Part of a small language model's weights: learned positions.
MLP neurons of a small language model. Each row is named by its layer, matrix (up: input weights; down: output weights) and neuron, and shows model dimensions 352-479. Each number is 200 + 30 x the weight over its row's rms, rounded and kept within 0 to 999.
Before each neuron's rows, "fires on" lists the tokens most often at its 100 highest values on Wikipedia text that the model never trained on. A number after a token or word is its count.

fires on: "-" 26, "–" 21, " |" 11, " +" 5
L8.up1860,160,237,249,199,246,172,157,245,215,170,211,202,170,249,169,210,211,179,175,248,192,189,197,187,148,180,229,205,179,191,235,195,191,139,229,157,237,172,189,206,223,210,170,196,215,201,188,146,182,249,222,200,178,207,217,170,234,206,245,207,184,133,195,176,246,175,154,196,153,165,192,227,200,220,181,208,205,169,176,214,187,183,193,202,207,216,165,183,150,171,198,249,197,192,227,168,208,143,247,207,216,177,237,191,250,211,157,231,204,174,164,203,209,204,177,181,227,212,231,223,228,163,217,152,166,212,251,223
L8.down1860,185,184,190,215,193,186,229,182,163,210,168,216,139,182,184,191,195,177,216,201,202,197,189,140,189,227,197,187,208,185,215,262,190,184,162,212,187,199,286,197,222,225,119,188,174,211,216,180,206,219,165,173,121,182,146,251,192,204,202,230,213,182,246,177,247,260,196,253,154,206,211,187,210,185,209,156,234,208,197,187,184,198,255,238,219,195,191,261,198,193,167,264,196,188,204,182,240,209,180,206,209,255,199,199,201,185,216,227,214,184,174,218,199,198,220,191,184,188,128,207,211,214,224,179,197,149,196,180

fires on: "," 33, "°" 15, ":" 12, "-" 10, " |" 6, "." 5
L8.up1527,232,176,204,228,192,228,239,206,190,196,217,170,206,214,171,232,152,167,178,187,208,236,200,133,193,174,163,231,180,210,212,166,155,157,196,187,243,155,265,146,301,173,192,194,239,188,198,206,163,212,236,182,185,221,162,215,232,172,206,207,186,213,208,179,195,168,142,135,206,224,207,179,195,215,169,250,162,235,188,254,208,235,191,192,226,192,254,191,211,197,210,225,207,170,225,172,176,186,182,245,148,170,145,197,162,202,158,160,229,183,225,230,176,203,232,159,220,242,212,190,191,176,194,198,169,235,223,197
L8.down1527,202,196,210,234,174,205,212,177,206,211,96,225,212,181,179,157,221,254,163,192,256,216,294,211,216,187,149,251,179,211,245,188,177,204,189,226,216,221,193,243,240,199,239,173,202,188,226,201,190,145,189,201,174,269,196,147,195,258,199,219,244,209,205,159,189,221,166,173,234,240,210,224,150,266,200,173,168,182,192,246,189,160,216,171,151,216,195,233,149,194,197,223,257,198,227,187,197,251,204,164,186,199,202,251,215,180,207,230,159,151,194,250,184,223,173,162,147,192,208,250,197,238,195,163,233,253,178,231

fires on: " B" 51, " D" 12, " b" 11, " d" 9, " Dr" 5
L8.up1753,182,192,207,174,211,218,198,175,261,221,134,169,203,232,244,233,185,193,200,165,292,183,180,185,172,230,195,193,191,241,91,204,191,162,232,215,236,252,225,223,198,162,156,229,266,222,244,228,224,199,174,227,162,164,151,271,173,226,186,250,214,224,231,236,203,158,198,124,157,170,162,191,231,183,214,204,224,216,196,139,222,166,237,207,191,179,233,168,172,246,189,148,200,176,206,185,233,208,161,194,181,260,195,196,172,232,185,131,218,238,184,219,223,248,209,256,206,203,197,219,237,204,201,160,209,253,180,222
L8.down1753,185,195,215,177,161,204,210,229,211,220,197,212,222,236,189,204,202,209,291,189,185,218,145,135,213,147,238,238,201,220,223,185,191,207,235,195,235,223,130,166,268,172,183,220,216,190,262,198,193,179,175,169,199,207,279,279,139,193,213,143,207,154,241,231,106,163,221,222,188,229,163,196,217,212,193,236,131,166,134,234,191,213,252,211,190,180,191,199,175,182,219,189,226,155,213,210,183,183,208,241,222,173,183,213,201,221,173,206,176,206,160,185,160,152,230,220,213,186,257,127,174,191,215,208,187,194,139,200

fires on: " B" 46, " G" 11, " c" 9, " b" 6, " C" 6, " F" 4
L8.up620,196,195,223,233,211,239,225,147,201,214,201,145,208,223,227,213,256,201,191,172,150,158,178,218,157,204,184,167,149,253,192,224,245,190,206,221,186,199,262,260,171,128,208,180,241,173,208,206,256,261,160,198,171,167,173,179,217,259,175,209,210,194,203,204,191,170,196,188,212,168,200,160,254,207,236,204,246,160,163,140,217,115,190,259,262,223,183,159,129,233,144,186,180,225,220,206,207,162,175,168,288,184,197,230,199,192,166,214,234,177,171,241,178,189,195,223,230,218,222,141,178,219,216,196,232,215,194,230
L8.down620,202,177,190,222,191,109,218,261,193,207,154,210,231,145,178,203,185,134,245,222,193,202,98,126,221,207,219,161,255,221,161,194,230,243,209,199,208,163,193,202,213,235,256,160,170,176,185,198,132,185,184,166,177,197,209,250,167,236,205,183,205,211,228,181,153,153,196,190,182,242,165,205,146,193,213,240,184,199,189,164,199,277,207,211,195,213,148,198,190,141,241,224,150,235,231,198,190,188,157,219,253,141,151,192,204,211,186,193,179,208,180,207,276,214,205,184,206,169,235,183,210,247,203,185,172,216,216,178

fires on: "," 41, "\"" 17, ")" 12, " |" 12, ")," 5, "-" 5
L8.up832,204,144,210,208,225,186,196,171,214,150,233,160,210,208,150,168,217,195,178,180,158,202,223,247,211,190,163,241,205,194,178,207,136,183,128,158,238,184,253,156,271,170,196,211,146,221,218,154,211,213,227,194,197,213,168,250,201,163,155,212,197,236,187,212,249,214,200,237,166,235,204,241,167,178,191,186,202,194,158,183,129,158,161,207,178,232,193,193,237,218,237,227,158,184,207,243,191,176,253,121,161,237,176,209,197,179,181,177,153,208,185,199,218,195,218,212,227,157,189,192,143,218,217,223,162,198,217,204
L8.down832,197,221,150,156,189,221,181,162,200,220,233,207,138,224,230,264,202,209,219,216,232,198,325,154,192,202,205,183,192,136,189,174,239,201,207,186,204,231,212,161,153,202,193,122,177,194,190,193,244,197,224,236,206,243,178,206,185,228,227,175,192,216,154,176,165,212,167,197,258,289,221,168,228,233,220,251,187,143,194,230,229,180,185,180,212,203,187,176,235,223,242,232,184,205,175,189,182,219,188,207,165,223,212,257,161,190,192,182,180,195,174,249,219,250,190,214,144,189,190,187,192,233,186,202,190,220,190,202

fires on: " to" 34, " Re" 11, " De" 7, " would" 7, "," 4
L8.up2818,228,161,206,208,181,127,204,192,220,227,222,205,174,198,258,177,130,177,204,147,200,216,196,209,127,192,236,165,197,238,179,236,200,182,158,154,201,192,236,229,171,195,198,180,227,217,213,231,181,154,140,230,216,215,144,228,214,131,214,233,139,181,191,190,214,247,157,175,207,204,162,205,176,133,251,212,167,189,273,207,211,216,170,181,188,138,237,180,195,228,189,230,172,191,217,203,191,159,242,193,231,187,204,240,212,213,194,166,198,175,178,194,227,182,232,239,207,136,212,236,264,135,155,214,216,211,194,137
L8.down2818,209,197,201,165,151,195,176,179,235,205,227,229,159,214,228,170,193,201,190,209,225,210,171,178,160,204,209,235,204,205,216,159,222,139,177,136,157,201,199,240,194,229,195,208,226,168,198,110,227,239,212,244,157,198,174,183,182,218,248,197,186,200,268,209,265,178,188,197,160,240,224,218,192,211,171,220,238,225,191,239,143,192,127,160,192,182,230,152,227,195,214,196,194,172,259,257,200,218,271,187,222,159,214,167,176,149,209,173,153,191,250,204,236,147,241,220,176,212,271,160,212,203,196,171,182,171,201,205

fires on: " The" 32, " |" 15, " of" 12, " A" 5, "." 4, " at" 4
L8.up1849,200,192,235,172,218,210,239,200,201,218,176,142,222,196,210,147,186,182,178,170,243,165,202,224,239,230,229,208,207,223,173,177,205,238,176,212,211,180,208,180,238,165,203,209,138,168,219,146,190,206,217,134,156,222,211,202,220,212,239,239,159,189,178,182,228,208,152,220,226,272,166,183,183,184,228,206,204,216,176,243,154,230,215,218,202,156,223,206,223,228,190,227,209,187,207,220,190,246,254,257,220,185,182,172,163,201,199,187,198,165,199,255,163,219,240,173,215,244,220,216,227,165,200,184,220,209,197,165
L8.down1849,209,120,195,165,205,241,183,261,234,264,241,176,198,218,175,186,175,238,208,145,173,220,232,127,206,190,216,214,179,145,162,237,228,194,198,223,159,206,161,249,207,165,228,204,223,221,206,213,255,156,226,185,176,219,195,139,247,228,231,198,203,193,189,158,243,257,228,169,201,211,221,262,212,162,180,245,205,198,241,223,183,161,215,210,212,212,189,214,210,222,214,177,207,182,163,234,190,122,229,183,225,184,220,190,223,170,168,180,189,192,168,183,218,214,205,135,191,192,192,235,211,193,212,160,267,221,171,232

fires on: " the" 17, " My" 15, "m" 7, " my" 6, " his" 6
L8.up2149,162,220,158,203,219,198,191,228,202,208,228,207,218,197,248,204,223,162,185,217,218,207,178,229,150,165,170,236,224,198,176,210,186,208,205,179,207,192,191,221,218,222,204,178,177,195,228,148,210,187,191,186,165,199,226,165,184,157,212,184,163,145,198,222,213,174,249,190,186,231,176,164,219,170,193,227,246,185,193,221,163,190,225,218,243,236,279,248,214,180,211,165,215,217,194,201,184,198,189,217,259,207,174,188,183,196,193,182,220,214,204,130,225,234,249,161,203,198,193,226,209,196,167,97,244,193,192,130
L8.down2149,175,221,175,219,228,179,217,192,219,165,143,199,175,221,175,152,240,203,208,162,102,209,271,235,197,230,170,198,213,202,203,183,196,205,221,194,184,276,185,257,181,203,206,173,169,189,245,245,218,226,230,255,230,178,226,191,165,226,194,225,171,222,154,250,284,250,220,245,167,166,201,280,231,256,249,190,119,209,237,215,201,236,226,220,178,171,202,162,151,125,179,186,181,193,199,223,183,256,239,206,133,228,179,252,172,194,188,202,210,150,207,202,193,222,157,243,178,238,236,226,135,205,194,208,245,201,212,228

fires on: " to" 59, "," 15, " can" 5, " and" 4
L8.up698,200,213,181,185,209,215,184,206,141,198,233,193,231,199,265,167,186,146,200,140,193,211,188,163,207,217,276,224,210,228,148,230,148,187,209,196,232,189,233,191,194,122,231,249,218,223,222,184,167,234,214,245,210,253,145,240,162,177,204,122,216,214,222,196,176,229,220,222,188,201,206,174,209,171,210,210,161,154,201,277,152,152,206,213,183,149,234,242,200,260,221,219,206,195,213,212,210,215,269,237,210,224,211,205,165,156,206,169,177,201,197,183,188,211,235,181,239,184,176,170,213,169,162,212,181,231,201,229
L8.down698,180,263,202,140,212,120,179,214,166,188,228,205,235,173,163,156,219,121,245,174,212,263,157,192,215,182,249,239,246,145,189,242,155,233,248,179,210,207,208,251,195,185,184,174,171,170,185,241,202,197,190,229,205,184,198,169,216,209,220,193,169,216,217,218,200,228,206,169,149,234,198,259,223,207,202,175,197,227,257,216,193,178,158,224,225,135,210,216,201,168,257,197,208,262,195,251,163,215,236,241,177,182,234,196,225,167,162,229,178,171,183,149,213,150,166,202,232,247,218,187,218,101,167,155,245,233,227,187

fires on: " |" 37, " a" 15, " high" 7, "av" 6, "-" 4, ":" 4
L8.up410,189,248,214,222,151,207,186,192,175,226,235,249,236,220,233,173,161,192,184,211,245,176,188,228,186,162,180,183,164,212,201,180,224,180,175,146,171,232,161,212,221,168,183,153,200,201,212,230,205,213,189,242,200,197,210,193,196,222,206,226,290,210,232,214,233,209,223,191,247,196,253,215,213,218,224,195,138,182,196,217,226,230,226,184,203,181,230,197,199,153,211,224,168,192,254,221,220,220,157,172,202,250,219,201,196,264,152,201,274,206,197,178,189,215,243,274,221,227,203,209,239,182,187,157,221,225,173,179
L8.down410,196,218,203,244,197,223,208,198,211,216,185,269,204,233,181,236,208,230,240,197,193,201,265,168,216,233,181,214,210,189,230,203,230,244,211,148,232,134,162,156,208,166,217,185,182,176,168,207,176,186,172,181,196,221,169,168,249,198,248,231,180,183,268,151,197,229,220,173,171,211,183,188,214,222,178,225,197,193,274,229,215,160,230,190,233,210,218,193,243,158,187,170,206,205,188,144,215,128,205,182,217,189,165,156,161,224,196,221,235,258,195,233,202,242,199,210,220,179,199,244,199,177,193,190,247,175,181,178

fires on: " to" 32, " the" 16, " and" 9, " T" 6
L8.up2146,145,195,176,217,181,148,219,170,229,225,161,156,265,188,182,190,213,226,248,142,276,193,191,201,208,237,245,212,179,223,169,194,198,179,217,187,214,219,203,131,196,173,183,177,217,202,221,201,211,247,220,240,209,213,235,242,202,135,186,188,195,172,232,226,195,186,218,200,190,229,154,180,195,148,199,122,175,173,169,208,209,158,233,206,204,184,229,215,175,163,243,219,249,193,197,223,226,144,236,231,212,235,224,204,194,191,239,196,188,211,159,193,190,224,219,157,187,152,227,185,175,170,250,152,153,235,171,220
L8.down2146,226,177,154,221,210,232,187,238,183,244,190,178,197,187,190,215,174,223,207,239,211,154,281,231,224,199,213,136,228,210,188,156,187,231,257,170,191,140,180,251,196,215,213,191,152,188,238,195,145,174,150,181,150,176,183,173,183,196,172,131,202,243,195,211,262,183,222,196,186,252,284,155,255,178,201,227,237,217,278,158,208,248,184,137,149,193,164,226,226,186,190,188,221,195,155,242,177,208,182,151,213,241,229,149,231,157,180,212,221,177,211,211,212,175,204,249,172,199,219,179,235,178,201,202,198,209,204,194

fires on: "\n" 23, " P" 15, " K" 13, " F" 12, "|" 6
L8.up1772,201,177,231,161,248,208,262,167,180,243,223,234,289,185,163,184,193,216,222,220,214,191,232,214,256,176,216,190,192,204,189,247,181,197,193,215,185,177,175,173,191,213,145,176,168,231,207,205,197,206,255,195,201,204,183,213,236,208,193,197,220,182,202,214,166,198,186,181,237,196,183,193,210,207,139,180,176,233,197,229,215,203,166,203,237,232,213,144,174,224,174,244,193,185,231,194,210,170,163,129,249,224,167,194,202,205,229,212,253,197,158,250,157,183,175,262,212,197,216,196,182,186,223,225,261,222,212,212
L8.down1772,179,233,230,203,194,264,200,195,150,193,213,193,170,175,189,172,196,252,226,228,246,227,180,192,203,225,166,177,171,202,185,223,161,233,160,171,222,219,181,182,190,194,165,244,201,196,266,197,210,248,198,158,186,167,208,229,189,206,215,200,221,248,207,159,230,224,196,205,163,164,213,226,249,195,174,189,145,271,196,159,194,176,148,127,177,221,188,192,196,136,273,203,221,237,187,228,213,216,183,171,199,177,234,270,195,215,191,206,217,193,175,247,184,206,144,187,252,192,246,167,199,179,175,180,173,183,220,181

fires on: " the" 14, " his" 13, " in" 11, " was" 11, " their" 5, " a" 5
L8.up1938,223,215,216,214,250,165,190,267,241,215,235,206,173,211,235,211,224,178,228,184,240,213,201,161,192,179,195,217,198,204,169,284,205,221,211,190,135,169,181,161,234,210,156,139,196,127,194,127,236,232,213,205,146,232,219,177,209,183,192,203,193,172,180,135,208,255,181,212,190,209,209,154,178,181,195,158,196,185,207,231,216,206,213,186,242,146,175,195,174,119,198,183,192,199,225,245,302,178,228,212,198,154,188,242,214,209,191,164,183,155,251,177,190,216,186,268,175,222,148,200,246,157,187,187,245,237,177,169
L8.down1938,206,167,165,191,200,140,206,204,183,177,190,256,173,174,156,142,185,203,208,231,253,255,255,232,188,229,179,216,159,182,169,217,213,192,231,191,210,165,202,186,179,193,190,236,208,218,210,218,196,252,170,222,210,199,210,153,162,181,230,168,181,231,187,251,241,229,184,212,213,167,177,158,159,200,222,187,173,218,212,198,197,181,192,209,199,199,215,213,240,168,200,194,190,173,180,196,198,229,169,199,200,290,168,241,258,158,172,183,213,175,211,199,198,185,257,232,196,226,252,162,226,258,181,195,174,249,268,181

fires on: "-" 43, " |" 12, " class" 6, " all" 5, " sub" 4
L8.up1237,178,209,179,193,254,200,175,208,180,224,214,227,205,208,219,176,229,178,215,227,185,232,197,163,170,204,204,201,211,236,136,193,198,184,172,187,201,249,205,211,224,152,215,196,152,208,192,174,198,222,232,222,216,197,151,145,226,228,205,244,192,183,194,202,212,146,163,133,222,217,212,173,185,187,142,244,183,198,176,184,179,157,209,166,234,128,204,161,166,201,214,211,167,204,248,196,231,210,189,232,202,174,191,268,207,182,196,204,175,230,181,222,184,206,266,213,171,192,223,192,201,153,202,170,182,232,164,160
L8.down1237,203,174,207,182,159,202,220,154,205,207,194,192,201,152,199,171,245,162,232,204,213,238,196,148,148,212,204,187,215,200,232,186,208,226,196,195,184,208,224,124,185,202,214,196,165,209,268,189,174,162,140,177,205,184,188,205,200,218,221,199,163,145,234,148,236,167,228,206,233,243,218,206,197,149,223,192,255,229,288,207,224,223,220,217,221,246,205,155,234,194,188,217,222,175,162,155,231,175,175,191,247,195,234,162,229,196,209,204,231,211,212,192,188,182,189,212,244,211,153,279,200,244,274,210,231,212,216,231

fires on: " C" 40, " P" 23, " M" 18, " K" 6, " S" 5
L8.up1340,185,155,220,181,181,198,225,201,182,223,229,206,220,180,250,203,185,193,187,218,255,166,159,206,202,188,235,183,178,243,181,212,219,217,197,280,198,221,254,172,216,162,154,166,222,189,151,191,220,204,179,152,171,227,181,255,216,218,173,243,192,214,174,189,201,236,238,174,211,181,182,150,201,133,191,198,203,195,177,224,154,170,234,231,176,175,214,137,212,231,149,200,182,194,159,222,200,219,189,204,255,238,180,194,167,215,194,232,253,213,161,192,239,203,205,228,194,284,218,181,207,200,203,143,212,243,218,206
L8.down1340,237,215,229,191,165,211,225,225,180,233,146,197,227,185,222,165,224,184,224,211,238,207,57,216,183,249,192,189,147,193,174,242,208,201,182,195,273,198,193,173,198,195,179,230,233,204,234,185,228,220,174,150,210,181,290,292,208,188,166,206,189,219,211,192,197,215,189,216,227,145,188,174,219,228,207,176,143,190,195,199,248,246,196,223,199,175,177,243,194,190,196,203,189,218,168,232,189,176,231,172,242,234,185,258,138,189,220,171,184,283,217,261,231,224,225,230,192,201,180,201,234,185,195,227,190,212,188,220

fires on: " D" 47, " B" 17, " F" 8, " 3" 5
L8.up1896,145,155,231,268,214,164,254,204,175,185,213,192,243,210,236,211,213,186,195,257,222,136,184,136,230,250,201,188,201,235,227,224,197,231,231,212,225,172,260,136,134,125,164,224,180,196,168,232,189,241,213,209,183,229,175,235,150,212,176,162,192,175,189,166,207,176,203,231,223,149,189,143,202,171,250,135,150,203,199,261,129,187,223,206,220,244,219,248,171,206,170,217,263,214,248,173,160,199,210,163,223,159,185,196,223,254,255,235,190,196,217,187,219,201,247,237,242,176,185,161,184,170,156,189,185,192,175,146
L8.down1896,173,164,181,208,183,161,145,178,170,237,138,221,172,205,146,186,201,173,251,217,209,161,152,215,229,225,156,190,184,200,209,228,188,171,196,180,243,200,207,275,211,223,233,229,208,180,198,192,186,169,209,145,166,192,196,288,201,228,125,185,239,246,224,197,273,153,207,201,211,173,162,204,148,178,160,241,190,172,214,227,178,149,212,243,227,197,204,151,225,206,179,189,210,172,222,178,173,153,158,237,201,187,244,217,156,166,261,185,154,194,157,215,192,217,216,151,230,213,184,194,166,217,249,215,260,196,146,188

fires on: " |" 32, " as" 10, " for" 9, "o" 7, " by" 7, "," 6
L8.up2672,206,192,205,242,222,176,193,203,183,179,218,159,180,200,154,189,198,222,186,205,211,231,232,244,227,191,204,199,176,197,186,230,176,232,203,203,236,167,206,197,251,199,208,199,203,182,186,190,209,210,166,183,174,207,183,221,217,232,207,139,183,220,230,228,233,149,205,214,265,253,211,217,238,234,203,210,239,198,219,235,202,164,211,202,191,176,226,177,150,189,237,208,160,138,204,182,212,160,182,173,264,229,238,198,140,174,224,212,200,166,198,223,219,213,182,229,221,182,208,227,183,207,253,170,166,187,241,181
L8.down2672,171,127,170,197,185,198,205,238,122,204,155,199,197,159,183,202,187,196,146,223,236,190,345,275,216,229,183,195,194,184,200,243,210,210,190,234,252,172,262,200,220,243,216,252,157,154,184,190,219,186,180,172,183,181,165,158,154,187,203,148,194,208,157,175,217,173,253,191,219,170,178,156,207,220,140,232,237,213,224,220,192,171,148,213,170,191,224,144,208,213,252,235,157,177,165,202,231,200,180,188,150,199,214,183,174,165,245,227,188,177,189,183,186,213,223,186,202,142,214,208,183,200,178,245,205,217,223,224

fires on: " (" 27, " st" 10, "===" 9, "\\" 9, " from" 5, "-" 5
L8.up167,215,189,244,193,223,164,220,171,224,201,198,191,227,190,236,177,196,185,213,167,213,170,232,205,235,183,190,181,229,200,152,171,126,126,158,192,220,143,153,203,173,166,160,199,214,173,174,244,190,191,245,229,206,207,168,242,229,188,190,295,194,232,178,195,201,190,285,275,273,229,248,264,177,181,234,179,166,211,209,182,232,237,210,228,188,190,162,226,227,147,158,196,206,188,156,196,213,222,158,226,154,162,217,238,151,212,172,195,195,235,210,219,215,170,184,226,241,204,151,212,189,214,219,141,200,185,180,174
L8.down167,192,177,177,192,169,205,171,204,264,205,214,214,207,248,193,210,181,193,211,165,206,204,149,153,221,181,193,216,206,203,156,147,221,231,256,172,164,220,197,180,165,199,166,200,153,209,177,205,223,191,165,175,161,194,239,204,214,177,215,207,241,211,217,147,200,200,159,166,153,153,209,256,204,186,210,165,202,209,188,179,196,164,178,168,212,200,182,267,239,149,236,202,176,234,217,184,188,204,213,176,219,222,205,147,183,179,192,191,278,208,232,188,255,188,223,165,177,178,176,223,193,194,258,209,167,179,174,163

fires on: "," 41, " and" 16, " the" 14
L8.up2273,201,154,199,195,205,220,174,235,188,242,199,184,189,178,211,242,190,204,211,165,162,180,206,241,234,130,169,183,230,222,188,157,244,230,223,194,229,216,175,171,166,195,176,146,156,224,210,206,220,203,260,203,196,193,278,209,219,172,163,154,153,163,202,217,169,180,191,228,202,237,175,205,212,179,207,171,212,198,172,213,181,249,229,211,218,213,205,180,136,221,188,188,246,158,176,195,235,230,258,197,164,250,173,199,173,247,189,184,260,189,203,200,245,182,243,184,176,209,211,228,211,172,233,148,204,206,196,204
L8.down2273,180,196,192,240,189,230,229,189,222,153,242,160,173,135,215,173,175,176,222,204,223,210,311,205,229,168,132,196,194,187,188,213,191,211,233,191,159,188,183,206,158,209,168,210,139,160,177,219,151,145,197,204,221,241,261,227,173,204,161,209,235,136,196,251,195,184,204,220,139,188,224,206,212,140,191,246,166,232,218,251,175,204,258,224,218,197,229,183,188,231,191,222,224,167,236,169,208,187,191,249,175,218,222,161,241,172,221,181,226,219,148,151,225,227,164,146,223,208,225,214,242,170,127,187,166,208,185,190

fires on: " |" 48, " as" 11, "-" 9, " by" 4, " vs" 4, "side" 4
L8.up2574,163,209,207,234,178,177,218,200,165,209,202,151,177,212,177,159,174,196,218,194,212,217,190,204,213,172,177,224,210,221,169,240,172,162,209,131,207,232,232,230,180,164,199,190,254,160,158,198,211,249,190,165,164,254,148,193,199,251,222,212,218,226,196,171,251,175,195,191,225,199,126,251,197,167,207,196,229,138,209,167,181,201,198,211,191,152,222,228,236,232,261,173,195,205,174,225,218,243,205,233,201,161,244,207,163,181,118,218,218,199,180,218,163,202,180,210,224,171,204,246,193,176,232,205,252,196,205,178
L8.down2574,157,190,176,189,244,218,175,206,157,195,153,194,209,207,157,162,142,154,186,212,218,251,316,247,242,173,218,187,169,212,156,216,256,193,211,197,140,239,177,212,183,173,195,216,156,201,139,197,181,145,199,231,198,230,202,181,209,236,179,190,152,158,205,221,184,186,234,214,185,219,184,182,152,192,183,147,205,240,232,171,191,171,168,205,177,169,179,193,216,149,198,164,202,124,164,138,193,187,261,195,135,222,220,228,230,206,191,163,171,222,189,181,196,221,206,186,212,199,206,199,224,223,233,195,166,208,214,254

fires on: "," 42, " as" 22, "e" 7, ")," 6, " As" 4
L8.up51,256,191,225,221,198,241,183,167,226,221,202,200,171,219,254,223,166,216,227,224,221,174,214,175,203,225,222,152,176,215,188,240,199,185,241,218,212,188,233,243,294,172,145,175,184,227,192,163,216,239,201,213,181,184,187,206,176,265,188,139,176,218,199,211,183,155,229,179,271,235,204,214,204,223,191,206,236,253,225,186,207,173,170,233,242,181,194,219,159,184,188,213,173,146,202,140,178,233,240,210,180,215,152,140,167,187,185,158,232,240,222,224,202,192,201,236,192,239,232,200,181,173,218,189,216,222,189,242
L8.down51,208,249,194,174,248,169,155,185,251,130,225,203,160,183,214,224,205,185,177,275,171,194,275,243,211,249,173,223,222,207,209,167,222,192,219,227,209,198,208,157,187,245,236,171,200,175,175,192,227,178,198,128,220,245,158,120,272,211,153,224,229,191,167,171,198,167,198,187,202,215,218,241,175,220,230,251,167,172,219,234,211,167,191,230,177,198,198,173,207,225,223,227,224,189,174,196,228,197,228,250,172,246,214,199,194,184,177,234,242,158,166,190,191,172,178,177,202,196,182,224,144,237,199,176,208,172,136,216

fires on: "," 30, " and" 17, " |" 10, " ISBN" 8, "set" 5
L8.up2401,158,217,199,197,237,140,200,178,193,190,180,180,184,190,222,181,169,171,216,153,182,202,167,254,217,148,182,173,194,237,177,253,204,197,219,237,184,180,215,194,215,212,172,224,213,226,221,174,131,189,198,215,220,241,192,156,165,240,259,144,152,97,223,237,178,184,257,212,191,260,200,183,154,159,230,151,238,162,207,208,161,185,235,208,201,192,209,200,162,201,171,237,183,129,227,160,195,239,240,181,207,254,217,215,166,175,205,192,247,186,201,208,212,206,236,238,153,160,199,178,190,222,201,171,219,201,243,192
L8.down2401,216,203,260,183,202,176,261,195,208,203,224,157,183,157,211,165,156,171,202,239,219,250,262,203,227,207,144,203,248,195,231,225,198,205,170,140,108,160,237,229,204,201,183,227,188,244,165,189,147,209,238,220,188,229,240,216,227,208,220,214,211,169,197,217,120,170,165,203,191,185,248,213,186,164,214,218,246,245,195,190,186,205,199,176,253,229,189,203,123,290,206,230,241,106,218,175,231,189,206,189,212,232,243,242,214,218,204,164,211,212,148,225,176,182,228,176,256,115,233,188,238,143,208,218,221,205,195,171

fires on: " F" 29, " C" 23, " E" 18, " K" 8, " H" 5
L8.up1530,201,219,214,165,176,210,250,184,188,118,221,219,244,197,199,255,210,178,193,197,201,177,154,159,190,145,159,211,210,229,234,235,233,201,223,184,217,193,212,170,178,208,180,153,206,195,186,207,202,268,212,201,155,191,163,186,215,216,251,228,148,201,164,185,180,199,195,135,212,226,146,140,164,214,189,197,201,178,257,190,160,226,199,159,229,217,240,201,169,184,181,232,199,207,169,174,221,151,243,173,237,222,204,202,185,185,194,196,219,200,135,223,177,199,213,259,220,181,209,175,183,212,220,210,215,189,178,248
L8.down1530,183,218,214,156,155,209,222,181,243,191,202,213,174,176,189,246,247,216,229,257,152,188,97,141,222,251,152,193,189,202,185,242,125,179,203,197,203,240,263,245,178,204,199,194,183,186,186,176,235,199,189,167,194,210,205,268,275,197,219,216,163,286,214,207,237,224,142,155,256,185,144,215,201,221,215,196,213,190,233,212,205,159,231,180,180,219,223,177,224,178,213,295,166,233,192,201,231,146,180,173,165,223,229,202,143,187,206,162,199,173,214,229,209,272,215,199,208,184,216,232,200,205,165,172,216,213,202,241

fires on: " N" 22, " E" 12, "b" 8, "H" 6, " H" 4, " U" 4
L8.up1207,183,245,243,205,203,152,222,226,219,196,213,220,224,223,157,227,229,155,206,184,217,166,168,181,184,213,211,131,189,201,217,191,181,202,246,188,204,196,206,197,207,203,97,201,162,145,175,254,185,225,252,206,181,202,179,210,247,221,235,160,217,177,238,193,211,188,202,127,187,231,188,209,228,198,177,190,190,143,170,234,183,181,237,195,219,212,274,232,204,197,250,205,244,217,159,226,180,167,244,191,239,183,166,159,275,181,177,185,241,208,188,251,163,195,225,199,197,202,151,226,182,217,191,201,231,231,163,224
L8.down1207,180,236,235,183,162,174,177,219,169,225,188,189,162,187,164,240,180,186,173,207,195,240,207,219,207,186,192,214,243,183,168,199,199,173,182,164,191,206,186,226,178,235,220,178,191,266,217,173,159,153,236,241,178,205,173,236,184,169,216,222,214,238,196,188,230,224,180,217,211,214,250,196,190,201,219,217,180,186,214,227,208,223,206,137,190,145,172,247,225,179,227,206,228,154,222,193,189,261,180,220,157,209,179,229,190,163,224,152,196,197,155,178,201,203,153,165,170,201,199,247,197,218,266,185,220,178,201,161

fires on: " |" 60, "," 10, " AUS" 5
L8.up2139,196,202,202,198,195,194,250,174,206,178,176,179,197,172,196,202,224,164,207,187,226,208,172,170,228,209,174,199,199,225,234,187,190,229,194,170,209,195,198,178,202,219,181,251,192,199,173,144,137,182,220,217,184,238,144,172,245,197,201,163,194,195,215,193,198,144,195,174,159,251,161,186,230,192,194,118,212,183,183,205,197,188,229,199,233,216,193,232,174,148,156,269,211,136,232,143,236,178,240,209,211,210,203,222,226,236,200,161,216,196,196,255,147,263,213,190,206,186,226,203,145,222,193,262,185,234,212,166
L8.down2139,205,186,239,164,153,184,216,226,165,152,201,129,203,203,154,169,262,143,213,227,230,180,174,177,221,196,151,202,203,218,223,195,222,166,217,129,206,211,219,168,203,209,168,236,201,250,152,216,240,173,155,224,233,171,140,216,207,157,162,248,132,177,187,188,212,240,196,213,241,229,202,147,210,207,210,188,261,205,148,196,188,226,206,252,243,172,135,209,198,234,195,252,142,164,172,178,207,171,194,228,223,189,233,186,212,178,196,201,153,221,216,193,168,191,192,162,281,160,158,179,201,181,231,227,219,220,162,236